MLP neurons of a small language model. Each row is named by its layer, matrix (down: output weights) and neuron, and shows model dimensions 277-340. Each number is 128 + 32 x the weight over its row's rms, rounded and kept within 0 to 255.
A block is one neuron, or neurons of one layer that tend to fire together. Before each block is what it responds to, as a language model described it from the Wikipedia text at the highest values.

Description: Plural group nouns. Plural nouns ending a noun phrase, mostly groups of people taking an action or receiving help, such as veterans, patients, citizens, people; also some object nouns like chambers, tones.
L2.down941 [124 130 140 125 140 115  89 110 117 136 122  85 108 144 152 107 141 138 105 157  57  83  86 187 126 131  70 114  80 129 146 155 195  81 111  71 141 146  82 179  99 129 130 110 161  80 138  99 174 189 131 135 102 136 132 105 172 120 125  98 180 145 144  90]
L2.down1283 [103 132 123  24 164 124 149 106 140 120 120 105  56 135  94 127 194  73 136  92  71 123 176 154 167 102 173 109  86 146 148  84 181  94 158 149 133  90 151 114 133 121 121 122 111 153 161 130 144 118 126 165  98 138 128 144 126 172 148 161 106 118  95 139]
L2.down1310 [102 111 145 145 177 168 149 146 140 143 117 117 124  99 146 122 136 138 158 163 120 115 128 142 154 196  96  75 146 156 163 154 130 128  72 161 183 107 140 146 135 115 121 121 132  92  88 133 171 110  77  91 194 177 127 143 181 153 104 131 153 136 130 156]
L2.down1706 [159 127 146  88  88 138 140  59 132 171 106  64 123 156 153 135 182 150 159 156 127 127  99 174 179 153 163 115 111 149 111 100 158  91 138  88 122 169 149 121 176  84 161  84 153 126 162 150 145 180  60  80  94 133 136  94  73 157 114 164  66 110 166 167]
L2.down1919 [148 129 162  25 144 131 129 143 172 183 107 142 142 145 142  44 139  81 103 126 157 137 187  71 149  72 133 188  53 105  63 123 164 131 121 136  90 134 145 113 165 129 145 153  97 136 107 121 142 121  95 102  74  99 119 143 117 147 153 168 190 128 121 144]
L2.down1962 [112 105 115  76 101 135 154 114 149  94  85 137 102 130 152 124  99 109 123 160 132 154 173  61 144 139 118 142 128 155 191 162  86  94 172 106 120 104  97 126 192 128 185 122  95 157 110 129 150  71 150 150 195 101  95 139 102 158 138 184 133 102 132 102]
L2.down2018 [108 114 178 145  86 145 153 136 119  95 153 136 128 115 125 113 161 115 165 139 113 128 147 125 147 105 112  76 110 125 154 132 151 131  65 127 135  93 129 102 153  76 135  94 121 112  94  91 111  97 135 121 159 152 128 152 169 124  52 117 134 215 127 125]
L2.down2366 [111 109  89 141 109 130 147 133  82 109 142 124 122 159 116 159 161 130  92 129 137 153 151 125 136 157 159  70 117 213  78  98 158 115 140  85 189 126 210 142 210 189 126  99 121 117 125 119 131 107 152 103 110 144 119 114 119 122  63  74 137  97 158 164]

Description: Mid-word fragments after prefixes. Word pieces inside a longer word, often just after a prefix, hyphen, quote or parenthesis, e.g. non-ad(justable), sub-mar(ines), ex-per(iment), (per)manent.
L2.down137 [181 110 144 120 117 127 194  87  99 122  93 190  89 169  80 107 129 128 160 171 132 124 178 191 136 154 128  62 174 181 179  90 116 168 128 151 134 132 126 133 163 128  44 138 117 129 175 128  81 131 121 169 200 155 130  64 114 114 123 161  84 160 171  75]
L2.down1368 [163 114 100 144 139 116 152 120  91  94 109 145 104 157 121 115  84  71 119 132 119 123 143 117 129  80 119 102 140 110 118 142 177 143 119 140 104 126 143 114 181 141  58 128  81 111 107 153  96  97 124 122  78 107  90 101  57 120  90 136 135 117 137 133]
L2.down1412 [134 134 128  90 104  96 132 186 132 143 151 100 149 170 167 186 103 161 147 177 153 137 100 140  87 131 185 115 120 146 186 182 126 128 144 104 158 125  86 176 137 163 150 131  88 145  98 153 141 151 113 149 142 135 157 111 138 119 124 142 183 148 152 191]
L2.down1800 [ 97 140 170  93 112 160 188 120 121 146 136 167 163 184 108 140  79 194 143 124 152 173 123 196  71 106  99 141  80 149 114 127 177 142 177 133 138 146 123 145 145 165 147 153  97 145 115 165  75 148 111 186 142 105 149 116  91  99  78 143 107 111 157 148]
L2.down1808 [122 124 118 111  99 132 136 130 196 139 108 131  97 111 107  83 141 152 122 139  90 147 139 193 162 115 115 109 150 157 103 103  92 121 116 193 125 140 124 122  54 106 111 152  81 114  88 177 164  72 121 199 144 126  87 147 150 107 118 106 121 124 116  86]
L2.down1872 [157  64  90 137 160  87 166 126 152 164 108 172 181 148 112 168 106  77 116  72 127  62 167 112 107 181 133 103 112 182 139 162 185 138 121 131 162 144  66 132 143 171 159 126 123 106 189 146 151 148 142 150 139 208 170 135 146 109 119 135 115 136 102 124]
L2.down2407 [131 138 150 170 157 137  96 101  70 129 156  31 137 144 209  91 149 167  96  85 135  58 100  95 163 139 116 158 155 156 143 145 170 152 138 170 129 126 165 149 109  91 165  48 111 168 114 113 101  96 140 118 123 144  96 142 190 154 136  87  82  86 152 126]
L2.down2471 [166 200 110 114 131  72 131 132 131 151 190 139 152 116 130 141  99 146  82 106 136 137 193  67  96  77 148 152 165 154 116 113 160 127 134 171 119 127 142 129 105 122  46 137 132 143 107 146 122  66 204 112 129 185 195  82  77 149  97  76 157 196 152 124]

Description: Word after "the". The first word or word piece right after "the"/"The", usually an ordinal, position or time word such as following, first, next, back, left, early.
L2.down149 [104 105  82 111 134 120 154 141 110 106 121 140 122 132  79 123 129 180 109 126 106 103 114 129 142 128 119 136  88  91  75 118 102 110 122 135 165 109 109 132 126 117 125 156 120 173 166 118 128 127 171 105 167 112 101 102 103 130  86 132 139 154 156 116]
L2.down430 [ 78 167  77 137 151 113  92 184  84 100 148 157  94 142 126 130 110 130 102 179 168 134 109 130 142 114 156 107 144 145 173 115  91 153  95  66 125 120 147 109 146 156 130 122 128 144 116  40  95 135 140 160  36 158 139 138 103 123 151 106 115 171 174 131]
L2.down1004 [102 148 152  98 168 139 197 102 141 157  75 186 132 148 131 126  69  95 137  63  31  65 132 169 137 109 102 156 137 124 108 110 149  98 130 150  77 185 114 131 134 169 108 178 181 163 166 138 161 134  97  86 115 136 145 125 153 133 155 119 130 120 141 180]
L2.down1432 [122 107 107 173  96 102 148 103 144 166 114 101 112 115 160 200 171 110 117 126 131  94 105 110 106 154 114  97 140 113 133 154 146 168  92 117 143 106 107 100 135 153 123 148  52 173  82 130 137 107 104  92 147 154 129  93 123 187 139  86 123 143 146 100]
L2.down1979 [126  91 141 161 101  91 121  62 139 127 169 176 136 130 125 172  86 114 142 148 147 113 155 128 185 189  94 102  82 126 150 129 112 165 134 114 134 113  68 154 135 184  85 145  52 126 158 141  28 120 125 115 219 135  97 182 164 157 156 119  46  87  94  86]
L2.down2164 [141 123 156 172 142 149 120 152  87 172 210 148 112  85 157 212 122 166 119 143 170 113 116 130 130 104 115 156 146  90 154  92 123 103 100 117 164 118 122 146 165 112 180 154  92 172 122 110 112 113 123 174  96 147  77 105 138 116 142  98  98 132 180 102]
L2.down2191 [105 159 148 148 110 134 110 184  90 145 170 105 146 165 110  52 110  72 116  88   5 128 139  99  44 154 138 114 156 141 145 152  86 154  96 113 131 169 183  82 159 137 114 134 138  66 136 218 155 122 138 184  69 125 147 126  90 126 130  80 117  86 138 121]
L2.down2443 [ 95 102 113 196  74  56 143 110 139 111  89 122 105 162 125 181  94 133 145 141 198 152 132 132 132  79 113 146 113 107 102 108  83 153 156 111 163 169 135 165 139 122 107  93 115 119 126  91 145 124 160 104 128 132  83  80 127 179 146 177 141 141 146 147]

Description: Year digits in headings. Last two digits of years split after 19/20, above all in section headings and table rows, e.g. ==2022==, 2007–08, 1960; also first cells of table rows and words inside titles.
L3.down264 [152 142 122  96 153 152 131 107 131 135  82 129 117 115 135 186  88  69 146  98 121  63 113 166 118 112  48 100 177 149  95  93 133 128 135 157 134 125 127  72 122 117 139 123 104 120 107 114  91 147 144 171 134 158  94 139 142 126 139 150  71  56 123 125]
L3.down558 [129 166 127 151 134 181 142 137 122 115 185 137 109 125 127  65  83 153 127 116 140 138  92 188 127 142  72 121 103  74  97 146 145  99 125 178 136 186 204 108 100  88 111 133 154 149 189 126 112 124 109 189 127  86 124 162  47 208 129  80 118  96 159  90]
L3.down1553 [109 146 125  99 124 114 121 191  81 134  98 102  97 201 132 200 156 127 138 156 114 107 130 155  93  79 111 148 112 150 105 110  82 137  54 106 152 118 100 126 113 106 149 112 121 109 143 112  97 117 145 138 231 109 154 119 110 165 125 101 137  81  79 113]
L3.down1607 [113 153 100 163 155  66 133 153  67 158 169 151 138 101 127  98 161 117 112 130  92 152 132 150  98 165 145 132 135  28 130 146 152 169 126 119 126 151 162 122 137 149  98 153  80 142  98 169 170 134 130 123  78 164 146  87  97 106 115 102 133 128 155 164]

Description: Passive past participles. Past-participle verbs or their endings after was, is, be or been in passive clauses, such as refurbished, established, reelected; also -ation nouns after "re-" prefixes.
L2.down254 [100 162 102  37 145 143 148 145 100  72 107 102 122 148  80 102 127 166 193 118 113 119  87 136 121 166 153 106 122 157 131 116 122  92 117 144 171 124 119  78 158  92  98 152 128  94  79 164 175 165 130 148  70 115 148 112 121 179 105 161  93  87 171 107]
L2.down531 [175  92 151 192 145 104 112  88 137 149 110 154 153 140 101 144 130  60 141 111 154 124 167 149 180 152 100 102  89  85 127 142 108 137 150 164 102 145 128 137 130  94 109 157 157 120  95  81 127 124 166 121 150 148  99 107 129 156 161  99 134 175 203  85]
L2.down588 [154 129  89 152 162 154  99 165 142 146 129 162 145 127 152 199  82 106  83 124 127 118 145  90 115  66 180  95 182 130 136 154 128 140 151 152 111 179  96 179 157 122 158  94 110 171 126 144 143 126  70 184 165 160 100 124  95 164 139 119 109 107 123 142]
L2.down638 [135 125  90 135 119 134 139 105 189  37 117 138 161  79 130 128  86 204  97  90 104  70 145 121 144  75 110 105 127 161 112 154 128 116 143 155 102  94 160 129 110 118 120 183 121  79 110 131  73 111  70 128  53 133 124 140 105 121 140 149 138  88 138  91]
L2.down955 [102 106 172 180 110 131  86 125 102 143 114 149  93 106 152 139  88 107 124  35 113 103  62  45 138 147 170 144  94 137  95 131 164 184 123 104 131 118 123 109 111 163 128 180 105 117 105 135 144 137 113 155  92 173 152 107 121 161 127 188 162 133 147 138]
L2.down1240 [ 80 153 128 129 168  71  80 154 133 135 115 124  71 125 141 107 123  50 112 127 110 139 107 127 165 148 133 141 148 161  38 128  66 145 179 168 109 147 145  99 160 152 158 120 138 132 144  83 156 142  66 149 166 142  59 129 158 141  93 109 110 122 111 127]
L2.down1753 [ 98  87 113 130 137  68 109 138 193 128  86  96 144  95  85  98  80 181 131 113 126 108 115 105  89 147 101  88 139 106 126 101 150 102  88 137 139 121 160 134  70  99  88 116 140 184 137 156 173 163  96 120  81 128 187 108 149 109 153 144 108  85 149 104]
L2.down2062 [171 118 116  42 120 131 136 161 153 104 134 146  24 192  92 103 174 161 171  83 149 163 118 132 117 166  94  60 134 207 127 109 141 157  99 116 222 141 107  42 147 155 175 192 123 147  76 116 205 143 141 139  95 128  69 163  84  90  98 132 106 148  71  96]

Description: Decade and century numbers. The "19" or decade digits in period phrases like "early 19th century", "late 1980s", "the 1990s", plus some foreign-name word pieces.
L5.down1660 [ 56 153 133 145 150 151 172 121  82  93 144 127 100 159 117  94 136 108 132 104  93 154  84 161 125 168 150 109 195 132  93 132 104  84  93 114 104 181 158 111 161 166 147 128 125 131 150 166 135 145 115  64 177 153 110 119 124 107 149 187 120 105 136 103]
L5.down1680 [135 141 169 188 110 137  92 156 118 124 115  89 152 118 142 100 149 151  96 129 159 143 130 118 127  97 114 144 204 137 109 123 125  72 120 163 129  95 174 116 104 192  92 139 151 144 177 131  90  68 118  69 195 184 144  37 134 132 109 163 144 119 164  68]

Description: End of names/titles. Final token of a multi-word name or quoted title, mostly closing quotes after song or episode titles ("Let It Be Me"), also last word-pieces of foreign names (Kadazandusun, Surulirajan) and words like School, Road.
L2.down164 [110 125 105  77 113  88 118 128 100 135 129 111 180 152 117 132 145  69 188 142 104  81 108 105 128 156 110 103 130 149 107 181 120  99 140 163 130 157 154 162  90 191  98  79 130 150  98  73 182 113  99 109 152 202 121 137 141 180  93 114 161 121 122 141]
L2.down382 [101 151  87 153 113 184  81 118 113 113  29 163  80 125 164  94 171 169 138  99  71 137 177 142 131 138  85 148 112 161 179 183 113  65 162  90  76 138 130 144 178 140 163 230  89 118 144 103 114 114 167  86 135 130 170 154 186 126 130 105 148 168 125  68]
L2.down766 [ 96  75 120 128 177 141  90 125 157 109 156 149 138  84  67 160 112  78 126 189 110 105 155 161  93 164 131 109 108 158  78 154 163  99  85 148 141 111 176  96 119 109 143 168 161 200  84  99 145 129  96 171 189 134 145 116 118 187 101 143 127 163 128 143]
L2.down1189 [124 110 112  86 116 169 118 103 106  49  94 144 153  90 124 199 133  85 188 109 120  93 141 159 103 126 125 186 136 108 176 150  90 123 198 106 118  92 108  95 132 122 144 150 120  98  90 155 159 130 123 141 148 180 159  99  83  83  85 209  84  83 168 101]
L2.down1692 [117 134  96 138  90 138 116 110 131 109  96 137 138 112  97 119 182  68 148 130  89 127 122  66 180 121 120  98 118 163 108 105 109 145 133  83 160 162 113 153 175 189 112 115 165 127 113 106 160 150 118 111  81 123 127 149 166 157  91 128 120 126 174  82]
L2.down1714 [124  81  92 100 151 164  99 158 126 128 155  84  87 122  87  78 152  80 134 114 132 115 118  90 101 142 144  71 128 150  98  50 108  77 140 161 140 124 173 167 147 133 140 164 141  76 148  92  82  77 109 104 123 114 131 124 135 121 131 151 166 175  82 169]
L2.down1781 [113 170 113 145  94  75  80 119 105 148 155 200  85 143 127  58  96 168  99 155 106 116 106 112 115  86  90 108  76  98 103  94 121 129 100 114 135 152 124 127 117 136 112 138 144 141 107 112  93 130 167  70  92  99 126  68 120  98  88 177  74 118 169 146]
L2.down2152 [149 121  74 161 136 178 127  72 127 148 113 163 150 183 124  87 134 148 116 115 161 114 133 131 105 133 171 179 134 136 109  89 158 106 188 121 164 105 116 118 104 186 146 157 124 177 152 127 138 156  99  96 112 150 146  69 112 211  60 167  88 160 102  61]

Description: Mid-word foreign name pieces. Word pieces inside non-English proper names, mostly South Asian and other foreign people or places, often in tables or credit lists, e.g. Satyanar-ay-ana, Sath-ish, Kham-ana-ev.
L5.down911 [ 71 185 118  97  94 200 133 171 194 180 108 185 124 140 107 143 169 143 151  79 187 129 133  80 114 155 126 106 129 152 181 125 184 175  95 135  85 150 176 189  78 170 109 137 104 117 144 147 109 132 121 101 137 118  85 104 111 114 133 158 176  75 122  78]
L5.down2253 [140 123 148  93 167 109  99 150 109 138 137 118 106 139  86  76 144 123 143 163  87 128 147 169  89 195 138 177 158 175 163 155 131  45 135 110 143 155 158  93 162 113 110 154  96 116 161 165  84  88 144 118  82  60  33 188 152 108  74 153 134 152 139 161]

Description: Word-final subword pieces. Final pieces that complete a long word split into several tokens, mostly foreign names and Latin genus names, e.g. Platycer-ium, Panathinaik-os, Polynés-ie.
L3.down231 [162 116  99 109  72  80  95 104 122  98 169 102 178 111 189 208 105 126 103 182 139 142 175 141 161 109 150 120  96 125 134 130 109 142 163 108 140 113 110 110 192 126 114  79 170 141 144 152 167 155 155  64 133 137 135 116  94 120 148 116 171  76 130  82]
L3.down285 [ 53 124 124 113 161 135 123 130 137 116  95 119 127  65 161 117 168 104 161 108 105 107 147 136 182  87 231 138 104 100  79 146 143 112  72  79 171 106 167 166 133  92 139  64 139 124  87  79 125 207 111 119 130 152 114 127 127 177 109 147 179 105 119 138]
L3.down1249 [102 116 159 127  77 116 124  88 116 124  97 168  98 154  86 103 154 127 100 146 104  98 120 142 156 178 102  87  91 122  95 111 139 168 154 126  93 120 107 143 158  47 127 126 117 124 145 150  85 178 123 136 141 126 100  63 113 130 167 114 135 122 107 122]
L3.down2454 [145 195 123 149 115 127 139 164 118  96  91 117 103  95 134 150  91 128 151 108 116 101 143 146 193 119 116 130 102 103 112 129 122  79 162 137 163  85 148 188 104 139 139 157 108  84  70 149 183  95 161  77 121 145  91  66 170 191 127 130 119 128  98 119]

Description: Plural noun endings. Plural count nouns, or their final piece such as -ers, -ations, -ies, after quantifiers or modifiers: fighter planes, two supermarkets, three districts.
L5.down25 [178 132 165 127 136  91 165 124 115 144 113  97 149 160 125 107 130 170 139  96  95 159 172 157 155 137 133 150 141 137 107 119 162 149 112  89 178 145 157  94  85  79 176 108 167  77 129  99 117 108  89 151  98 197 105  26 223 194  88  98 151 164 120 179]
L5.down1968 [ 92 149 161 138  58 113 141 110 137 115 159  99 135 177 134  99 142 130 120 149 123  95 171 151 147 174 136 135 177 114 141 108 160 116 132 163 195  44 158  96 136 107  78 126 118 114 135  93 143  92  65 194 150 194 139 147 191 147 112 104 201  96 125 138]

Description: Plural noun endings. Plural suffixes and plural nouns naming groups of people or things, often completing a word split into pieces: commissioners, astronomers, cellists, books.
L3.down445 [ 92 159 145  99 126  95  90  99 132 101 143 137 140  87  90  69 121  95 179 132  90  61 106 124 119 119 145 145  86 151 130 118 148  59 117 141 138 121 154 176 132 168 164 156 133 126 156  72 183 134 114  50 154 129 157 157 158 165 136 154 192 102 103 148]
L3.down562 [121  77 149 136 133 170 156 146 139 154 127 113  96 138 140  71 123 144 160 113  92 140  74 136 119 129 120 125  89  99 158 101 141 148 106 164 181 160  75 116 133  90 166 187 142 120 162  92 105 125  92 101 119 104 103 146 126 122 178 112 167 109 116 162]
L3.down2043 [ 94 130 123 172  99  96 122 152 132 128 111  71 184 136 163 118 122 183 151 107 142 177 153  65 130 130  86 100 142 140 101 127 111 120  77 108 128  99 125 114 175 166  46 127  90 156 180 147  62 127 123 155 191 158 113 121 146 153 144  67 184 127  85 193]
L3.down2234 [122 144  91 159 135 100  93 113 118 129 189 170 131 146 136 173 106 147 168 167 159 108 154 150 150 125 121 163 195 143 106 190 110 154  91 134 109  85 146 132  63  95 119 155 111 106 191 133 144 152  97 167 147 124 180 115 116 142  98 119 117  63 167 129]

Description: United States / place nouns. Fires on "States" in United States and the period of U.S., plus place nouns like state, town, village, area, country.
L5.down891 [127 111 188 156 143  97 132 148 135  52 137 119 142  92 111 149 117 173  76 115 107 126 190 146 151 145  85 119 150  97 138  84 121 121 127  55 173 162 167 128 159 127 142 115 169 129 124 107 123 131  93 134 170 146  97 221 137 111 182 132 143 110 131 112]
L5.down2386 [ 99 132 150 158 125  81 121 117 123 127  88 151 161 158  91  94  79 141 140 126 155 150 165 112  71 172  62 111 132 111 116 130  87 134 142 166  38 155 116 175  46 136 101 149 103 103 103 110 143 116 130 162 170 177 143 144 135 141  93 176 141 171 100  83]

Description: Indefinite article "an". Mostly the article "an" (sometimes "An") right after a verb or preposition in running prose, as in "played an important", "is an American", "calling it an".
L5.down462 [134 120 152 114 116 123  89  91 109 158 134 150 141  92 140 134 123 152 127 144 110  70 198  84 165  74 102 136 123 163 138 107 166 152 132  94 138 136 139 106 136 158 125 190  96 155 140 116 109 138 152 152 108 163 102 103 221 158  96 132 117  53 146 109]
L5.down1072 [141 122 126 103 188  97 176  79 127 110 133 147 162 115 105 102  79  80 106 162 179  73  93 193 228 121 120 128 164  98 103 165  55 125 108 142 119 217 156 119 107 152  39 139 159 194  91 103 183 157  86 153 152 145 147 129 134 159 139 109 161 173 122 122]

Description: Indefinite article "an". The indefinite article "an" (less often "a") after is, in, by or to, as in "is an independent", "by an unidentified"; also scattered mid-word fragments and hyphens.
L3.down968 [116 157 125  74 137  41  93 136 176 106  40  77  94 143  88 185 121 134 137 138 107  63 176 146 168 109 155  81 162 101 112 102 134 132 178 129 187 221 123 140 133 131 181 138 139 152 144  98 127 114  96  88 150 137 131 165 184 106 131 167 143 102  78 139]
L3.down984 [115  98 148 127 108 174  97 177 141 108 165 209  74 138 113 163 127  76 137 141 145 109  90 128  63 146 106  93 135  69 129 145 183 145  97 113 118 150 124 103 160  85 149  86 131  75 125 139 121 111 119 121 139 181  88  98 142 120 110 126 172 187  73  79]
L3.down1575 [125 148 143 104  89 168  85  88 122 114 115 154 118 142 178 168 116 161 154 117 117  88 104 171 168 120 166 160 119 146  68 105 140 165 188  85 108  88 151 148 119 167 119  99  92 107 128 131 151 171 140  96 122 160 154 222 131 117 144 114  73  92 114 103]
L3.down2263 [149 230 151 158 154  99  72 107 100 117 125 137 101 118 123 157 202 166 154  91 114 133  88 152 164 106 182 111 164 118  60  96 140 114  89 149  91 163 112 113 180 144 106 141  97 164 104 125 138  75 122 159  91 113 172 189 143 185 133 196 129  99 146 171]

Description: Process noun endings. Final word pieces completing abstract nouns for activities or processes, such as drill-ing, deforest-ation and metamorph-osis, plus whole nouns like development.
L5.down184 [151 107  90 127 172 174 156 154 138 132 116  63  70  93 158 113 107  75 126 138 148 141 129 131 114  96  90 146 109 128 122  82 120 120 141 168 202 133 126 106 107 190 145 146 108  81 125 163 125  80 138 167 134 143 151 157 118 101 142 145 127 125 166 132]
L5.down2471 [129  93 118 177 139 183 118 177  87 105 122 139 117 145 165 193 104  92 104 209 151 116 189 123 172 131 114 122  93 121 136 157 163 128 131  44 117 196 155 170 131 104 140 105 151 172  95 130 108 151 166 168  93 133 157 154 176  85  50 170 108 158 172 129]

Description: Anaphoric definite nouns. Common nouns right after "the"/"The" that refer back to the article's already-named subject, such as the company, the song, the school; rarely name fragments.
L3.down92 [162 122 137  96 119 115 164 156 140  93 152 120 144 148 103  68 153 112 116  97  75  86 101  94 103  95 104 152 142 107 169  94 171 111 169 105 113 149 166 125 135 146  96 128 223 194 129  78 130 151 140 162  85 133  77  94  86  86  75 138 112 177 167 159]
L3.down421 [153 189 103 122 157 114  76 119 184 106 124 136 139 166  62 117 118 142 154 151  60 106 165 121 117  94  77 114 145 136 103 141 103 134 134 174 201 148  92  72 115 118  70 136 208 129 141 130 136 141 145 184 119 103 151 109 126 184 119 159 124  57 100 136]
L3.down1143 [109 134 138 107 141 140 126 123  90 122 141 172 170  70  75 119 149  77  79 154 127 155 100 131 163 140 123  87 101 177  91 150 153 148  58 118 144 128 105 112 159 100 142 171 156 125 220 108 178  64 154  82 156  81 165 123 145 162  86  75 174  83  87 133]
L3.down1953 [163 130 113  90 101 169 136 102  97 120 146  78 189 171 121  98 147  76 126  87 120 107 127 125 182 134 112 186  91 213 129  97 145 146 142 150 178 160 141  80 116 128 121 164 176 168  93 129 124  77 109 102 166 138 129  75 163 174 117  96 139 111 147 100]

Description: Word-initial letter after punctuation. A lone first letter or short opening fragment of a word split by the tokenizer, right after an opening parenthesis, quote mark, slash or hyphen, e.g. (t-otal, (s-outh, fill/d-rain, "h-ighly.
L3.down1188 [ 86  88 185 133 158  89  90 135 164 157 168 121 140 127 120  60  96  89 160 101 137 147  95 117 125 134 133 142 121 104  94 131 183 111 149 114 131 155 155 147 103 106 144 162 146  50 121 110  87 148 123 116 184 134 166 125 167 135 110 122 112 134 127 164]
L3.down1510 [128 117 110 167 138 176 128 140 134 129 173 146 106 175  65 117 125 202  59  59 116 118 132 126  93 115  99 165 146 112 173 116 124 114 186 108 173 154 115 107 132  87 159 158 101 135 126 158  83 162 141 149 128 130  92 149 115 119 161 101 158 129 141 214]
L3.down1516 [ 97 169  64 166 139 162 121 128 189 122 120  94  89 139 138 172 130 139 140  95 173 147 151 129 205 161 106 169 112  81 155 113 116  50 112 101 138  91  91 160 138 142 156  96  77  85  95 116 132  98 175 144 152 113 136 206 160 132  89 146 114  93 136 159]
L3.down2506 [118 120 153 158 125 113 114 137 120 123 112 108 119 110 162 171 101 125 114 152 130  84 116 111 173 138 113 148 147 143  72 108 147  26 116 138 141 114 105 173 129 143 105  92 181 124 122 132 152 189 115 150 122 153 189  95 115 150 174 108 174 131  96  84]

Description: United States completion. Final piece of a country name, mostly States in United States and .S in U.S., also Mexico, East Indies, Saudi Arabian.
L2.down20 [131 115 118 157 144 122 122  56 101 151  38 183 169 119  63 165  74 200  85 147  85 130 122 100 144 126  85 152 112 125 102 154 101  77 105 143 220 115 153 122 108 101 125  73 194 151  82 106 120 124 166 149 163 154  89 196 130 111 185 168  93 122 100 121]
L2.down174 [114 180 104 141 129 155 150 115  74 104 110 160 140 129 167 123 174 145  97 149 107 171 123 121  99 144  97  85  64  79  69  89 133 180 192  68 117 114 132  90  99 182  96  87 130 116 107 139 129 101 137 178 126 145 114  78 198 123 104 144  97 162 137 115]
L2.down830 [118  96 156 138 127  39 129  49 114  94 158 110 147 113 106 102 145 164 153 180 154  98 140 134 155  86 154 127  75 144 189 127 175 132 110 157  80 116 124 131 143 105 139 145 144  45 145 132  58 167 206  65 111  75 100  89 155 169 125 120 106  70 178  84]
L2.down1116 [165 207 139 122  49  94 113 106 155 112 142 117 196 111  46 101 111 129 133 112 144 160 126 171  88  75 163 108 136 168  74 111 143 134 196 176 128 132 149 102 134 113  91 113 110 141  84 134  63 114 142  76 145 122  99 181  84  58 156 110  71 144 116 183]
L2.down1200 [148 147 130 115 122 177 175  72 181 160 115 112 177 114  98 160 106 207 128 119 128 122  85  77  86 151  85  73  77 142  73 114 126  65  83 134 166 136  88  80 110 120 146  97 179 163 100 105 135  62 134  88 122 140 109 115 117 163 194  95 128 155 139  87]
L2.down1777 [113 126 120  88 161 139 135  99 124 149 116 120 149 123  82  42 131  77 129 122 134  82  57 137 149  99  89 113 126 140 115 147 155 162 106 154 147 117 112  95 183 161 174 109 129 186  79 125 166  97 170 112 172 137 151 113 155 142 160  82 107 124 112 132]
L2.down1824 [127 178 156 112 144 145 110 144 140 195 109 185  83 156 180 122 187 173 131 118 135 136 156 148 158 124 134 123 165 166 135 147 145 105 156 103 189  98 168 189 147 118  91 113 120 110 166 103 179 116 109  96 157 148  97 139 107 117 124  93 140 158 108 115]
L2.down2134 [103 112  83  91 133 151  92  81 154 126 134 138 126 102 123 122 116 107 128 115 151 126 118 106 101  82 119 107 118 130 103  89 157 138 153 165 101 130  98 194 105 178  90 111 153 145 181 128 128 166  98 126 168 103 159 137  95 166 184 114  84 133 138 179]

Description: Passive past participles. Past participles used passively, after is/was/are or right after a noun, usually followed by "by", "to", "in": owned, represented, founded.
L5.down423 [116 104 107 116 100 154 152 154 115  56 144 134 135 199 137  41 120  99 154 147 142 145 138 174 115  60 147 134 150  85 108 131 169 130 171 157 106 113 143 117 108  86 112 100 211 118 139 124 193 147 133 121  85 125 125  71 139 125 101 105 131 114 143 150]
L5.down1930 [ 79 162 112  99 143 130 148 153 103 114  93 115 139 155 122  66 173 101 171 109 162 125 153 121 151  86 168 106 135  86  85  81  60  77 108 174 110 127 131 145 169 139 146 128 174 141 169 167 135 124 120  49  82 163  96 141 106 157  73 133 104 151 133  87]

Description: Indefinite article in definitions. The articles a/an, mostly after is/was in Wikipedia opening sentences defining a subject ("was an American", "is a moth", "is a Pakistani").
L2.down271 [138 138 135 177  77 100  80 148 119 119 155 119 151 135 113 111 159  70 137 115 107 105  88 185 114 120 104  40  92 101 159 120 175 121 175 136  95  89 117 152 104 160 144 165 157 197  85 134 156 147 116 114 161 172 129 115 132 225 128  91 183 131 136 125]
L2.down274 [138 188 115  84  98 191 107 139 141  26  93 113 157 131 111 104 109 137 121 109  76 112  71 129 118 112  72 117 160 142 115 111 152  99 167 119 123 157 104  91 122 147 116 136 126  83  99 102 102  76 123 123 121 122 104 136 127 136 137 132 154 119  90 125]
L2.down797 [ 85  86 165  93 151  92 122 172 189 122 135  98 118 107 171 134 112 129  77 142 148  84 100  92 133 118 174  91 124 122 168 124 136 167 152 192 127 209 135 119 111 132 170 101 180 124 127 107 106 106 155 115 109 135  99  88 138 170 181  73 121 122 132 154]
L2.down1128 [100 162 131 111 158  84  97 181 118 100 109 132 104  85  74 194 119 136 175 205 120  85 148 145 167 113 154  92  77 107  83 123 128 167 128 107 158 199 111 139 118 109 122  97  51 105 125 119 156 125  58  94 149  78 157  76 150 150 162  89  84 119 167 113]
L2.down1339 [ 82 153 114  86 178 141  91  95 106 185 163 128  76 107 152 105 100 108 157 140 141 150  89 138 196 178  65  94 125 163 162 112 166 112 141 102 123 132  85 139 147 115 144 135  60 183 136 120 130 136 118 129 113 175 122 183 161 163 113 140  97  92 102 141]
L2.down1654 [ 92 130 102 110 152  84  98  34 127 149 171 169 132 113 117 155 165 117  85  80  62 149 144 161 114 171 139 196  88 126 144  69  69 136 144  87  90 114 144 102 143 123 177 140 171 178 131 142  94 112 173 105 169 167  58 120 144 144 142 118 154 101  88 113]
L2.down1994 [110 169 170 138  89  96 103 120 124 129 132  70 106 161 129 150 111  65  97 122 121 108 104 159 139 134 174 109  86  68 110  98 156 135 146 121 141 145 148 130 124 128  84 111 107  75 111 105 142 144 212 123  79 131 108 148 109 135 135 133 153 141 133  68]
L2.down2447 [126 111 150 138 121 118 123 168  91  58 140 120 102 104 105 146  60  66  82 154 109 144 152 115 107  67 109 158  75 130 106  99  52 110 115  73 109 125  92 146 150  99 130  90 117  91 124  83 122 188 129 115  90 129  92 131  98 108 162 114 163 114  69  98]